python train.py --head_dim=64 --vocab_size=24216 --norm_place="pre" --init_std_qkv=0.0198 --beta1=0.95 --lr_head=0.00384 --doc_mask=false --train_tokens=629100000
MLP neurons of a small language model. Each row is named by its layer, matrix (up: input weights) and neuron, and shows model dimensions 325-420. Each number is 200 + 40 x the weight over its row's rms, rounded and kept within 0 to 999.
A block is one neuron, or neurons of one layer that tend to fire together. Before each block is what it responds to, as a language model described it from the Wikipedia text at the highest values.

Description: Adverbs and clause openers
L3.up37,174,219,165,218,196,183,173,196,239,185,204,190,278,189,155,256,243,211,199,292,224,187,219,175,148,192,147,211,242,272,204,286,213,225,227,185,189,139,127,205,212,200,141,294,150,247,206,122,174,177,215,169,285,284,224,221,134,164,146,219,204,211,242,204,202,238,201,278,194,214,181,173,223,106,203,159,236,274,224,212,251,177,155,209,185,173,149,211,229,198,205,187,251,198,160,172
L3.up283,214,112,198,275,227,319,178,199,261,194,148,107,182,306,182,246,196,257,202,189,189,235,203,167,120,181,242,227,231,175,156,170,250,202,210,243,181,194,262,247,170,186,193,220,176,197,184,209,219,196,186,170,170,230,285,124,254,150,229,178,244,229,254,234,161,209,188,233,248,122,152,202,187,125,234,237,268,205,143,223,184,201,132,212,271,153,165,222,234,255,142,209,218,220,253,226
L3.up807,233,97,132,226,279,253,193,256,253,250,235,190,177,276,252,204,179,198,128,227,267,225,178,176,127,199,192,152,231,227,212,179,243,210,217,209,197,222,242,201,182,185,250,233,227,227,227,224,142,236,168,179,209,158,238,148,282,142,191,222,178,204,194,314,276,200,172,284,160,151,168,218,198,296,243,216,277,202,155,189,259,271,151,103,223,145,238,197,183,247,187,231,208,264,138,212
L3.up990,180,166,211,281,264,183,123,147,191,247,171,197,206,194,222,336,211,183,150,228,195,180,136,178,275,200,179,262,252,242,240,220,179,218,252,183,227,151,120,172,233,236,242,254,187,173,260,150,167,149,182,226,205,212,273,176,231,192,181,242,184,243,183,241,232,238,171,253,123,173,157,184,198,207,248,156,254,217,228,224,182,216,197,197,169,199,156,258,192,202,174,221,207,54,208,179
L3.up1030,251,189,172,265,223,143,128,195,213,191,173,184,221,263,199,322,229,240,125,189,236,188,194,176,212,226,168,225,224,196,289,193,199,247,256,176,202,223,154,161,232,234,219,249,210,161,209,187,182,203,170,187,225,148,198,153,227,243,165,260,207,189,230,214,189,241,170,286,221,131,203,197,182,254,236,184,252,235,178,149,185,158,197,164,180,187,184,252,209,208,252,225,203,126,197,180
L3.up1199,258,164,192,184,192,159,160,223,236,146,202,155,210,190,209,191,243,232,158,211,193,156,196,146,201,220,183,247,205,205,215,256,200,183,212,220,211,193,188,163,142,145,258,202,168,331,231,97,156,220,215,199,150,258,251,104,260,178,225,175,267,205,201,233,165,241,239,193,222,161,241,100,265,106,251,141,191,257,175,182,255,190,237,168,274,197,194,289,145,262,191,204,254,190,215,193
L3.up1228,226,165,178,132,185,202,256,178,217,196,242,251,111,232,190,220,253,193,172,181,214,177,164,154,195,187,190,295,240,239,225,239,181,199,160,181,163,221,162,224,159,118,203,230,143,232,284,195,235,108,191,202,235,200,191,190,141,159,173,165,201,152,129,213,182,174,122,223,167,225,271,201,247,120,279,128,223,230,140,181,185,197,171,248,185,198,153,215,202,209,193,123,269,211,153,157
L3.up1370,170,209,210,146,230,190,164,226,257,239,269,213,210,126,192,168,189,251,93,195,215,230,214,225,224,197,168,237,192,252,158,199,234,213,215,162,203,227,188,192,216,210,202,246,151,289,191,217,165,147,167,203,244,221,194,178,188,162,190,212,245,234,160,232,152,277,185,236,202,165,139,178,190,150,291,172,181,253,248,162,132,164,156,181,153,251,242,197,186,168,159,184,188,197,199,177
L3.up1838,181,144,220,236,192,170,209,230,263,213,193,206,162,221,180,264,184,156,149,177,172,198,131,238,205,216,214,246,200,173,198,274,192,188,237,176,190,196,195,221,162,162,164,171,153,246,235,140,201,194,149,176,234,213,188,165,176,180,169,177,214,127,170,276,258,221,176,225,196,212,182,144,193,83,255,186,220,209,178,180,236,150,262,193,214,180,152,268,290,210,222,118,244,180,150,148
L3.up2185,199,171,192,238,207,124,241,208,292,213,273,206,181,198,172,258,178,237,146,178,179,189,164,236,147,246,176,223,235,249,274,220,179,271,268,166,244,255,178,203,185,186,208,236,177,214,272,202,131,196,129,172,211,200,208,239,219,209,258,179,195,204,242,229,222,144,142,293,179,216,203,143,211,202,218,176,223,206,242,196,219,226,252,140,175,263,175,183,214,190,146,123,247,217,195,263
L3.up2323,181,190,161,183,282,238,183,227,324,250,177,207,208,234,233,287,215,214,211,244,221,146,262,160,211,224,172,280,275,247,222,216,209,233,284,232,203,197,228,181,160,162,198,258,134,220,249,184,135,221,227,153,281,180,224,160,196,228,163,246,212,200,198,207,209,178,248,232,182,277,191,182,167,216,302,153,249,147,171,205,243,253,171,120,91,196,130,208,227,144,191,129,216,143,186,216
L3.up2332,237,221,204,207,218,132,207,209,197,212,228,246,168,251,211,227,205,237,122,255,201,244,176,192,238,175,160,223,213,219,118,291,223,122,193,197,199,234,177,217,192,157,137,223,150,213,212,148,99,198,245,153,225,212,233,207,190,206,131,235,230,120,213,208,164,220,235,233,254,190,230,130,213,114,256,133,214,219,228,237,231,201,230,275,226,196,138,273,205,192,159,237,238,195,144,168
L3.up2339,149,161,169,223,224,208,203,232,236,240,165,233,212,191,204,290,226,187,122,202,149,194,144,167,205,207,210,174,204,221,197,297,219,210,224,188,101,260,151,241,229,219,194,278,218,247,197,209,147,165,192,249,228,156,211,179,250,152,227,193,177,220,230,249,225,231,188,227,204,174,175,237,234,219,275,234,315,224,220,210,176,236,112,249,227,189,231,229,215,256,224,202,207,199,105,132
L3.up2455,171,133,124,276,233,186,141,124,293,262,186,220,236,222,160,283,216,247,209,193,190,204,229,137,217,204,114,241,230,230,289,205,176,204,214,136,178,229,204,207,178,191,233,267,190,247,179,178,201,207,167,163,264,239,221,176,224,142,133,204,244,207,181,251,251,212,151,238,118,141,148,240,221,223,238,191,245,215,158,209,243,189,188,158,147,174,180,196,152,174,213,230,171,150,172,123
L3.up2475,195,209,136,213,223,209,190,185,158,167,220,126,218,271,136,254,215,213,167,261,186,242,179,198,230,206,132,240,221,143,172,244,256,185,224,194,212,194,187,245,179,192,249,256,133,224,274,155,180,196,166,287,227,267,121,215,259,150,223,171,208,178,205,226,153,219,217,214,280,166,237,201,125,136,164,162,222,185,163,175,213,178,157,287,196,170,207,160,217,243,196,211,153,172,168,188
L3.up2506,203,159,218,266,205,157,214,202,210,226,203,209,238,169,275,313,280,160,222,239,266,212,160,249,224,174,205,202,246,190,173,277,243,201,219,182,225,223,184,253,229,124,179,250,190,248,236,159,261,208,219,184,237,245,286,220,238,155,195,215,209,212,183,187,176,197,125,258,141,109,210,255,162,111,272,145,223,167,240,235,220,159,190,221,239,185,180,243,220,111,223,119,249,110,232,121

Description: People and country nouns
L3.up319,201,189,185,208,238,216,239,157,221,213,239,225,208,218,238,243,202,275,196,193,179,180,226,165,240,193,269,256,224,145,232,183,281,239,276,253,160,285,177,235,201,156,136,162,247,170,207,117,168,131,158,215,209,204,255,195,201,262,167,180,213,155,185,225,171,211,144,191,184,222,180,125,215,253,211,193,247,188,193,202,107,160,240,244,178,212,190,208,178,240,192,197,106,135,173,144
L3.up487,239,219,160,206,214,181,233,174,183,201,217,230,169,168,237,181,215,178,206,224,146,214,170,227,218,164,190,266,237,215,220,215,251,246,228,213,154,268,170,177,154,161,184,165,213,213,184,246,251,219,88,216,128,132,158,194,312,189,188,215,232,230,235,213,183,215,141,215,205,164,246,266,170,200,239,195,223,148,222,209,202,169,124,208,169,213,179,167,131,171,192,225,127,104,126,208
L3.up635,205,235,136,218,239,177,222,157,169,243,185,170,261,215,163,194,231,235,144,215,202,177,156,189,241,180,198,292,223,207,175,223,257,187,239,185,175,186,196,238,218,211,175,152,205,171,126,184,180,169,116,153,184,214,157,226,241,188,217,177,287,199,207,215,173,133,205,168,220,193,204,204,166,256,287,152,237,206,219,206,244,227,200,159,146,209,207,173,253,214,217,230,213,136,200,196
L3.up719,126,204,138,268,201,118,171,167,288,192,245,181,242,192,187,260,219,228,199,176,214,181,174,192,224,270,164,243,236,221,239,237,208,122,179,188,150,232,156,272,248,183,171,173,188,274,169,150,279,175,186,236,238,223,222,163,219,182,219,172,208,218,218,210,149,245,183,197,188,147,193,276,139,166,285,195,231,264,274,267,158,227,284,151,228,220,191,181,172,161,227,198,189,174,267,203
L3.up726,259,165,175,235,261,218,142,217,198,224,234,120,270,238,231,197,172,237,137,180,273,207,184,230,225,182,290,234,206,234,167,218,238,152,248,208,172,284,162,192,178,209,199,285,144,239,136,228,222,159,166,155,232,175,299,167,206,245,212,223,183,206,211,217,172,207,219,210,196,134,238,212,134,190,249,219,241,187,239,238,167,145,154,213,184,162,199,184,134,204,193,178,140,95,278,206
L3.up801,195,217,185,220,197,234,209,224,249,200,294,160,235,213,277,173,206,266,206,245,217,149,208,211,178,162,186,201,184,253,264,183,179,268,237,166,203,126,101,163,244,177,220,213,188,278,205,182,229,168,85,188,204,190,212,200,238,148,266,259,296,261,193,242,246,226,124,222,150,187,118,241,179,224,229,164,258,230,263,165,186,139,188,226,198,175,187,168,192,185,148,267,168,142,203,148
L3.up856,210,176,178,189,212,110,114,183,179,215,170,174,194,256,178,179,215,216,157,149,250,159,193,247,270,211,150,222,205,310,182,262,168,256,211,236,161,180,218,260,214,212,177,178,216,168,157,185,184,150,159,205,314,175,157,242,232,216,279,222,199,138,144,192,172,256,149,204,196,180,193,195,159,272,209,197,194,224,193,197,235,168,179,180,164,201,142,159,226,177,99,247,165,217,186,177
L3.up1024,204,204,212,145,193,254,159,227,195,180,273,194,172,185,218,183,176,197,158,205,165,198,208,251,145,240,218,226,196,215,255,168,179,199,151,196,211,115,194,132,229,229,243,195,163,210,153,148,247,231,177,192,215,162,183,180,202,138,174,182,174,220,167,186,210,194,147,241,137,177,195,197,226,194,186,206,262,208,254,185,170,136,227,184,189,160,229,226,141,193,177,281,194,173,188,187
L3.up1198,140,143,132,193,188,166,186,241,208,256,175,216,211,182,167,185,177,173,273,278,157,163,202,258,233,149,211,204,249,236,200,215,172,196,173,243,183,137,286,166,229,199,180,153,174,202,238,205,164,186,197,164,214,220,184,222,205,206,204,111,253,201,213,159,80,176,178,175,244,270,160,217,169,256,233,197,280,285,192,115,138,188,181,259,210,213,187,184,188,233,217,201,193,203,240,226
L3.up1231,222,120,104,250,236,166,157,163,233,209,233,188,201,208,136,192,130,199,193,212,197,142,209,154,220,229,188,315,257,210,205,243,226,215,222,231,168,252,164,161,193,153,119,217,161,235,177,233,179,133,201,211,219,163,202,159,234,222,211,228,213,186,237,223,216,215,200,245,186,202,236,149,156,200,180,177,241,208,211,246,226,174,192,261,168,242,228,220,164,172,150,169,252,146,227,231
L3.up1582,208,187,148,229,225,193,217,173,239,240,228,131,243,256,202,177,137,256,203,231,262,177,192,224,179,283,268,254,236,159,230,189,235,171,199,177,149,176,168,161,220,186,171,210,158,275,278,182,208,130,199,193,279,167,304,191,233,212,212,227,206,208,241,225,170,159,216,264,151,231,263,167,176,184,129,209,318,257,231,221,251,177,221,146,161,152,178,252,184,195,178,224,231,209,221,207
L3.up1649,193,184,166,241,195,202,151,150,216,228,267,244,228,172,188,248,193,202,195,200,227,136,183,264,219,246,289,189,186,189,187,167,180,287,250,123,180,196,124,263,244,282,215,185,222,193,199,196,261,157,197,170,232,232,194,211,235,193,227,216,265,220,145,259,241,158,174,175,202,191,174,174,205,208,216,212,227,245,181,193,213,88,235,184,118,195,193,188,207,142,163,210,120,121,205,123
L3.up1883,166,188,139,176,209,128,171,267,218,196,188,154,256,170,235,206,189,181,171,184,222,251,184,230,213,197,241,148,233,257,179,211,184,73,203,187,216,175,193,168,171,209,190,195,181,222,188,240,262,194,182,198,213,230,193,181,218,137,205,207,210,221,126,266,209,230,133,257,149,174,258,204,214,222,261,196,234,199,249,203,257,223,154,89,166,245,189,190,185,267,222,190,154,204,214,194
L3.up2050,224,199,145,192,189,200,196,229,297,180,186,142,198,254,257,204,224,248,271,208,122,155,178,289,141,268,167,228,211,227,223,173,152,217,195,240,170,191,179,186,235,185,255,180,266,229,223,161,149,201,172,216,144,156,215,192,262,203,169,207,202,192,209,199,207,236,165,221,165,188,212,175,168,209,310,216,226,198,242,184,203,147,131,150,143,222,181,132,134,254,163,228,225,156,219,213
L3.up2215,189,170,164,220,190,207,197,209,166,240,229,223,238,197,226,203,107,230,118,249,217,260,215,210,191,275,190,293,217,160,128,231,194,171,180,176,118,189,218,185,161,162,199,225,243,220,287,199,233,262,158,241,154,197,158,169,183,171,292,241,264,158,135,209,146,117,211,216,128,184,224,178,227,278,200,148,250,181,186,182,269,151,186,234,207,234,250,221,181,159,167,196,160,259,193,222
L3.up2307,258,230,146,292,226,218,164,227,238,260,209,226,234,235,181,232,150,152,178,238,253,199,136,184,253,239,140,239,259,171,253,209,203,172,212,180,144,195,261,176,156,188,174,183,143,258,159,292,190,207,189,273,195,206,222,167,219,162,181,177,252,155,183,223,152,194,147,248,151,209,192,241,221,126,207,202,250,245,240,165,190,142,176,188,194,207,214,167,183,211,220,214,170,125,203,162

Description: Plural group-of-people nouns
L2.up878,239,126,167,217,230,163,178,185,202,205,187,154,211,197,223,211,237,238,218,219,216,137,188,233,176,234,223,192,257,251,193,218,170,223,226,218,158,179,198,198,213,150,250,196,191,230,162,201,148,186,170,194,185,117,191,215,260,289,232,236,231,200,157,203,218,205,170,234,151,137,162,199,203,178,291,188,227,255,260,123,244,164,143,216,220,225,207,168,154,225,197,199,227,196,211,188

Description: Spatial and motion nouns
L5.up768,128,135,198,237,212,230,232,240,246,205,223,183,240,266,192,203,154,164,172,238,213,177,248,239,218,192,227,252,212,145,144,178,196,218,198,159,190,203,209,242,244,210,223,230,146,218,205,230,169,234,208,203,275,218,251,206,144,196,232,243,195,164,190,219,237,210,173,282,203,200,202,274,213,174,279,266,168,129,208,214,118,180,240,171,159,167,143,191,165,147,218,224,202,214,219,177
L5.up954,205,191,218,172,194,169,153,208,235,199,190,199,198,197,194,257,244,240,159,186,206,167,158,164,260,176,195,206,204,216,184,276,215,212,183,178,263,90,152,230,213,227,225,218,212,217,208,228,156,166,160,181,325,153,285,174,164,223,215,246,232,173,276,215,230,234,150,232,230,177,266,180,272,113,270,204,207,184,180,229,216,163,216,168,173,176,152,197,238,160,241,118,172,237,254,206
L5.up1070,187,166,207,172,166,238,196,162,231,210,194,229,311,157,188,211,248,176,193,189,211,221,266,220,223,234,236,227,197,245,201,234,183,298,221,218,207,192,245,280,210,268,176,276,181,235,246,209,227,210,122,237,239,148,211,239,197,242,241,233,182,199,230,238,188,168,196,264,172,221,154,220,175,116,234,202,235,152,210,138,229,250,210,220,200,179,167,217,193,257,238,177,195,176,175,186
L5.up2140,165,163,187,146,164,95,222,169,244,198,162,189,235,166,251,260,165,236,158,230,202,196,254,252,173,247,158,204,209,161,159,140,227,212,249,148,198,280,143,267,214,229,225,201,261,148,243,195,168,173,155,207,220,179,178,222,179,206,156,264,114,138,193,216,171,149,196,220,227,194,191,258,240,182,211,174,219,165,236,143,196,213,241,159,228,179,174,211,148,233,171,228,140,160,257,285

Description: Plural noun endings
L5.up95,216,202,155,152,258,160,119,195,261,220,253,210,206,284,114,251,203,174,220,242,225,232,202,225,181,188,203,222,204,222,108,224,243,207,203,132,221,275,169,235,231,248,260,129,190,249,162,209,209,151,179,183,124,248,172,220,191,190,191,199,219,148,167,206,260,258,228,192,232,230,229,136,232,235,233,253,229,242,193,230,247,204,210,210,173,269,122,225,199,149,187,174,189,157,236,231
L5.up327,241,159,166,208,306,114,172,186,246,146,246,189,193,238,201,246,152,242,146,234,220,204,268,232,244,211,222,249,234,261,197,191,211,247,215,151,127,199,158,170,224,263,161,185,209,286,214,180,255,192,151,154,221,156,162,242,173,215,220,196,211,106,190,226,186,234,190,208,180,221,196,152,219,239,286,236,214,246,167,219,274,182,186,198,131,223,132,165,262,154,173,267,213,209,238,154
L5.up1446,236,206,152,205,168,213,159,178,226,213,206,265,261,214,225,258,249,160,146,169,209,104,185,198,188,198,226,208,187,177,201,224,193,183,235,136,235,193,213,182,218,184,175,243,231,191,251,110,191,121,111,215,232,161,158,192,213,167,177,143,193,95,159,201,173,221,222,202,221,197,202,147,209,246,201,220,225,151,141,235,249,203,204,177,201,235,216,125,241,131,183,180,188,154,182,250
L5.up1792,232,167,160,173,280,202,212,168,204,194,256,165,207,220,260,161,185,219,205,253,274,165,182,197,219,221,282,212,234,269,214,160,148,210,179,181,163,184,134,213,159,220,198,192,168,260,228,200,195,197,105,195,303,145,265,227,173,172,280,186,274,197,236,161,113,205,151,242,127,156,192,201,200,209,177,184,230,256,209,163,234,221,191,216,107,178,168,218,234,137,152,219,226,247,236,178

Description: Adverbs after subject
L5.up48,172,173,179,229,197,227,227,244,176,291,176,301,260,241,236,208,170,154,226,187,218,172,158,172,202,203,210,238,218,164,190,245,167,209,211,243,200,193,84,226,215,158,191,137,220,238,184,168,160,137,229,262,260,162,231,215,200,124,164,222,271,282,207,199,127,313,194,254,209,180,198,182,161,202,176,194,229,172,235,247,184,200,132,174,244,141,235,254,247,240,193,246,186,141,235,196
L5.up405,203,185,233,208,168,201,201,181,215,200,243,242,269,231,173,167,202,202,160,219,172,157,152,189,200,203,144,165,201,246,200,295,218,175,278,219,166,247,172,202,200,153,183,204,159,258,198,155,177,220,214,175,286,244,225,184,182,140,192,190,248,176,166,228,100,210,188,275,230,174,220,187,212,151,248,133,257,184,184,209,265,221,166,218,227,241,144,219,204,208,224,111,243,188,168,209
L5.up1322,214,136,225,197,233,99,134,251,240,182,205,187,208,179,208,176,211,203,194,176,190,182,148,211,226,166,179,180,197,183,230,187,148,167,241,253,166,245,179,224,253,108,180,228,184,216,201,143,183,175,189,205,219,216,257,119,184,191,190,236,269,211,168,199,186,143,193,272,224,246,230,257,224,108,217,172,242,197,205,222,176,234,191,201,224,184,220,280,235,232,248,218,221,198,184,156
L5.up1467,224,221,217,140,230,243,179,233,298,226,204,226,224,205,224,177,185,230,245,271,172,152,179,168,221,152,207,211,182,311,200,175,231,203,215,228,197,274,156,200,224,235,162,251,129,220,155,151,195,223,216,184,308,177,214,187,223,246,235,165,214,208,197,217,193,157,209,192,201,189,267,166,205,260,223,179,218,199,243,152,203,239,125,181,219,229,229,223,181,131,214,238,240,252,244,213

Description: Predictable phrase-completing nouns
L2.up419,196,184,145,261,287,222,116,142,180,198,168,209,180,237,119,286,207,225,157,189,234,213,257,186,221,152,183,254,237,240,208,159,189,254,281,165,238,177,190,203,226,262,187,166,200,190,279,201,228,195,179,162,230,165,211,207,178,198,254,188,247,178,174,262,210,215,168,210,228,180,174,212,235,156,296,239,208,254,155,207,163,183,180,175,196,125,173,174,163,169,182,184,251,129,217,163

Description: Adverbs ending in -ly
L2.up0,160,158,175,192,169,156,224,199,252,191,261,245,239,201,149,260,261,164,106,182,166,204,154,166,169,156,177,217,193,168,174,261,218,216,245,197,255,179,216,238,171,197,180,182,204,243,171,128,196,221,157,192,187,205,165,172,233,163,173,250,287,88,200,249,183,242,218,223,207,181,147,214,214,86,294,172,200,193,232,214,259,217,156,215,159,216,199,283,266,259,194,119,249,177,163,131

Description: Clause-head content words
L3.up13,185,180,171,242,295,131,241,188,247,243,265,239,252,185,192,287,220,244,169,178,182,234,206,204,161,166,177,183,174,197,220,192,150,231,190,102,115,206,181,218,189,252,230,199,190,275,268,245,207,234,114,188,148,210,188,179,213,199,159,231,212,119,164,297,245,210,237,242,144,258,234,160,168,228,284,218,207,157,205,187,206,123,257,170,186,209,214,205,158,164,175,173,203,205,177,167
L3.up122,210,159,128,282,286,266,108,246,279,165,191,237,144,238,204,193,183,254,147,294,198,172,265,138,209,163,208,216,252,184,246,189,206,216,264,168,268,282,136,174,160,181,142,241,159,226,144,170,250,121,151,240,266,138,271,141,225,209,270,218,208,236,227,305,260,222,94,259,197,190,190,254,218,284,224,133,238,220,195,248,222,277,49,287,153,142,161,204,207,265,186,194,255,144,204,219
L3.up270,172,176,163,206,198,159,184,190,166,242,199,239,182,138,182,238,162,264,235,197,235,192,237,152,205,197,206,195,199,288,180,225,233,255,206,195,188,240,167,216,217,155,262,183,124,184,234,135,283,243,155,175,207,161,190,188,198,180,166,242,272,202,163,218,139,186,173,333,219,137,214,198,132,236,251,210,291,195,157,215,197,187,133,200,208,252,172,178,197,150,249,229,227,94,154,222
L3.up358,244,174,118,194,262,190,179,207,256,197,232,198,149,246,169,184,148,198,179,263,229,174,228,140,172,193,244,242,277,273,228,202,189,199,219,221,183,239,153,293,200,198,92,163,251,289,236,215,165,179,162,178,180,198,194,138,229,235,187,228,272,206,149,247,187,263,192,225,197,194,257,178,213,141,204,106,237,176,213,217,201,184,191,151,208,190,179,223,170,191,168,192,233,137,295,201
L3.up375,135,235,170,175,246,204,139,151,258,198,236,237,264,216,183,239,202,234,186,223,169,165,282,198,257,260,119,173,210,166,269,210,226,222,234,217,209,143,113,230,237,229,169,165,193,227,148,126,147,191,238,202,238,262,169,197,156,199,234,233,306,196,164,206,177,239,233,247,163,243,230,243,202,171,246,168,211,196,199,222,220,146,216,207,124,177,188,202,205,177,234,183,160,184,218,217
L3.up481,206,156,135,197,197,262,183,177,232,178,225,167,159,224,221,283,211,253,213,212,212,198,197,233,120,247,219,156,209,234,238,199,247,248,200,168,117,215,219,154,200,183,271,213,182,230,235,204,268,211,142,218,186,230,286,176,191,210,266,182,148,202,201,251,214,221,209,260,153,254,198,200,222,133,185,126,214,221,252,221,207,86,217,131,148,161,163,208,238,256,119,208,193,203,313,151
L3.up766,197,162,135,170,234,175,185,248,273,216,222,174,214,234,296,257,215,254,259,209,192,280,257,163,220,200,174,227,197,242,156,272,221,164,254,149,190,166,131,165,255,140,215,176,249,308,237,208,243,170,210,251,291,185,176,179,239,224,242,196,182,161,257,267,90,172,191,218,169,153,254,189,148,167,236,209,192,249,190,278,200,158,187,239,149,235,178,182,163,147,218,238,185,180,197,169
L3.up1293,242,160,133,203,229,139,221,167,205,279,266,183,149,243,166,287,166,176,160,245,255,209,237,176,171,247,199,246,256,167,197,206,187,225,210,131,179,218,147,229,244,212,195,216,172,301,267,208,189,152,233,263,274,165,237,205,228,202,180,236,240,199,140,245,148,193,140,265,200,244,230,157,163,175,201,212,270,179,200,265,229,121,168,222,191,162,255,140,198,179,165,232,221,166,246,193
L3.up1336,182,176,182,203,216,204,170,227,273,220,218,232,223,173,191,168,188,209,219,166,159,173,261,205,204,214,225,174,210,119,289,221,135,215,260,251,309,216,224,232,184,264,225,153,183,206,229,239,229,216,166,214,242,156,216,149,208,258,220,235,285,134,155,221,203,160,192,224,162,199,156,176,187,214,315,245,218,225,182,212,253,156,215,173,174,211,154,159,145,265,236,181,151,226,193,224
L3.up1365,209,217,205,205,245,225,230,172,241,221,157,188,168,199,121,210,187,211,158,196,236,154,247,202,199,220,192,203,224,232,197,255,190,210,263,195,183,261,131,199,197,186,238,156,250,229,224,121,244,147,134,228,178,272,265,157,173,192,265,229,270,194,207,231,206,185,220,262,172,204,197,246,198,195,269,176,245,256,172,202,255,240,243,181,203,218,213,260,228,225,190,196,252,165,260,138
L3.up1488,237,169,184,209,241,208,223,192,285,264,177,189,235,180,178,306,206,196,148,179,191,182,260,219,204,172,226,225,266,190,223,205,243,218,228,135,226,224,200,256,147,176,209,203,208,176,153,287,131,263,178,214,170,207,204,124,172,157,230,220,285,174,128,274,175,213,161,232,171,222,123,246,141,181,223,198,263,224,192,217,186,179,185,202,178,249,214,227,133,214,232,182,129,120,211,167
L3.up1843,204,216,153,225,232,195,127,156,240,169,176,209,225,210,187,259,225,217,139,222,210,159,212,173,157,248,209,199,201,248,211,199,192,171,241,196,236,245,130,194,227,207,216,264,138,190,216,224,261,173,163,217,284,198,197,223,165,227,202,222,192,176,198,223,131,224,194,260,141,180,194,223,254,203,330,170,251,232,194,202,213,172,152,200,171,199,196,210,217,256,169,211,164,156,228,182
L3.up2017,189,192,192,282,254,156,127,186,261,225,232,188,215,175,129,247,228,209,203,239,201,192,223,173,219,216,244,192,208,174,191,193,268,248,260,228,269,155,167,183,210,206,212,223,233,210,210,223,195,290,232,214,220,217,249,197,188,211,192,225,240,250,250,231,210,229,151,211,263,250,125,191,170,176,228,209,178,204,220,224,172,181,201,159,244,179,244,214,246,185,207,188,145,206,164,163
L3.up2254,214,204,172,200,229,219,187,192,225,240,295,208,260,152,223,223,188,274,153,234,183,144,151,188,219,182,264,163,208,175,269,196,234,208,211,133,202,185,111,219,244,224,269,189,225,190,200,216,218,213,175,209,263,201,167,186,150,152,238,227,260,199,179,269,179,205,198,265,132,227,185,183,283,269,199,234,237,240,220,226,172,186,201,123,177,196,213,244,242,142,165,272,197,144,274,158
L3.up2397,164,157,185,268,216,211,238,212,189,238,237,218,246,204,193,172,176,179,164,167,193,167,204,136,180,181,243,168,232,116,200,250,238,159,264,243,235,216,149,233,170,246,195,167,169,251,259,209,200,244,229,182,282,209,172,188,237,191,255,291,204,151,152,256,176,166,183,244,153,246,139,189,174,234,260,202,190,169,201,176,185,138,220,231,208,182,147,239,149,220,227,204,175,169,224,221
L3.up2527,242,135,221,209,245,203,201,188,215,263,180,253,219,153,210,260,252,206,167,182,176,191,256,188,240,167,168,176,244,254,201,256,234,195,221,194,171,206,207,200,210,265,169,226,190,176,261,217,251,201,223,210,300,173,230,115,171,198,163,242,236,196,123,275,130,230,194,281,165,145,242,200,183,185,325,240,245,243,195,245,161,147,201,228,177,178,178,227,226,245,190,232,253,174,203,221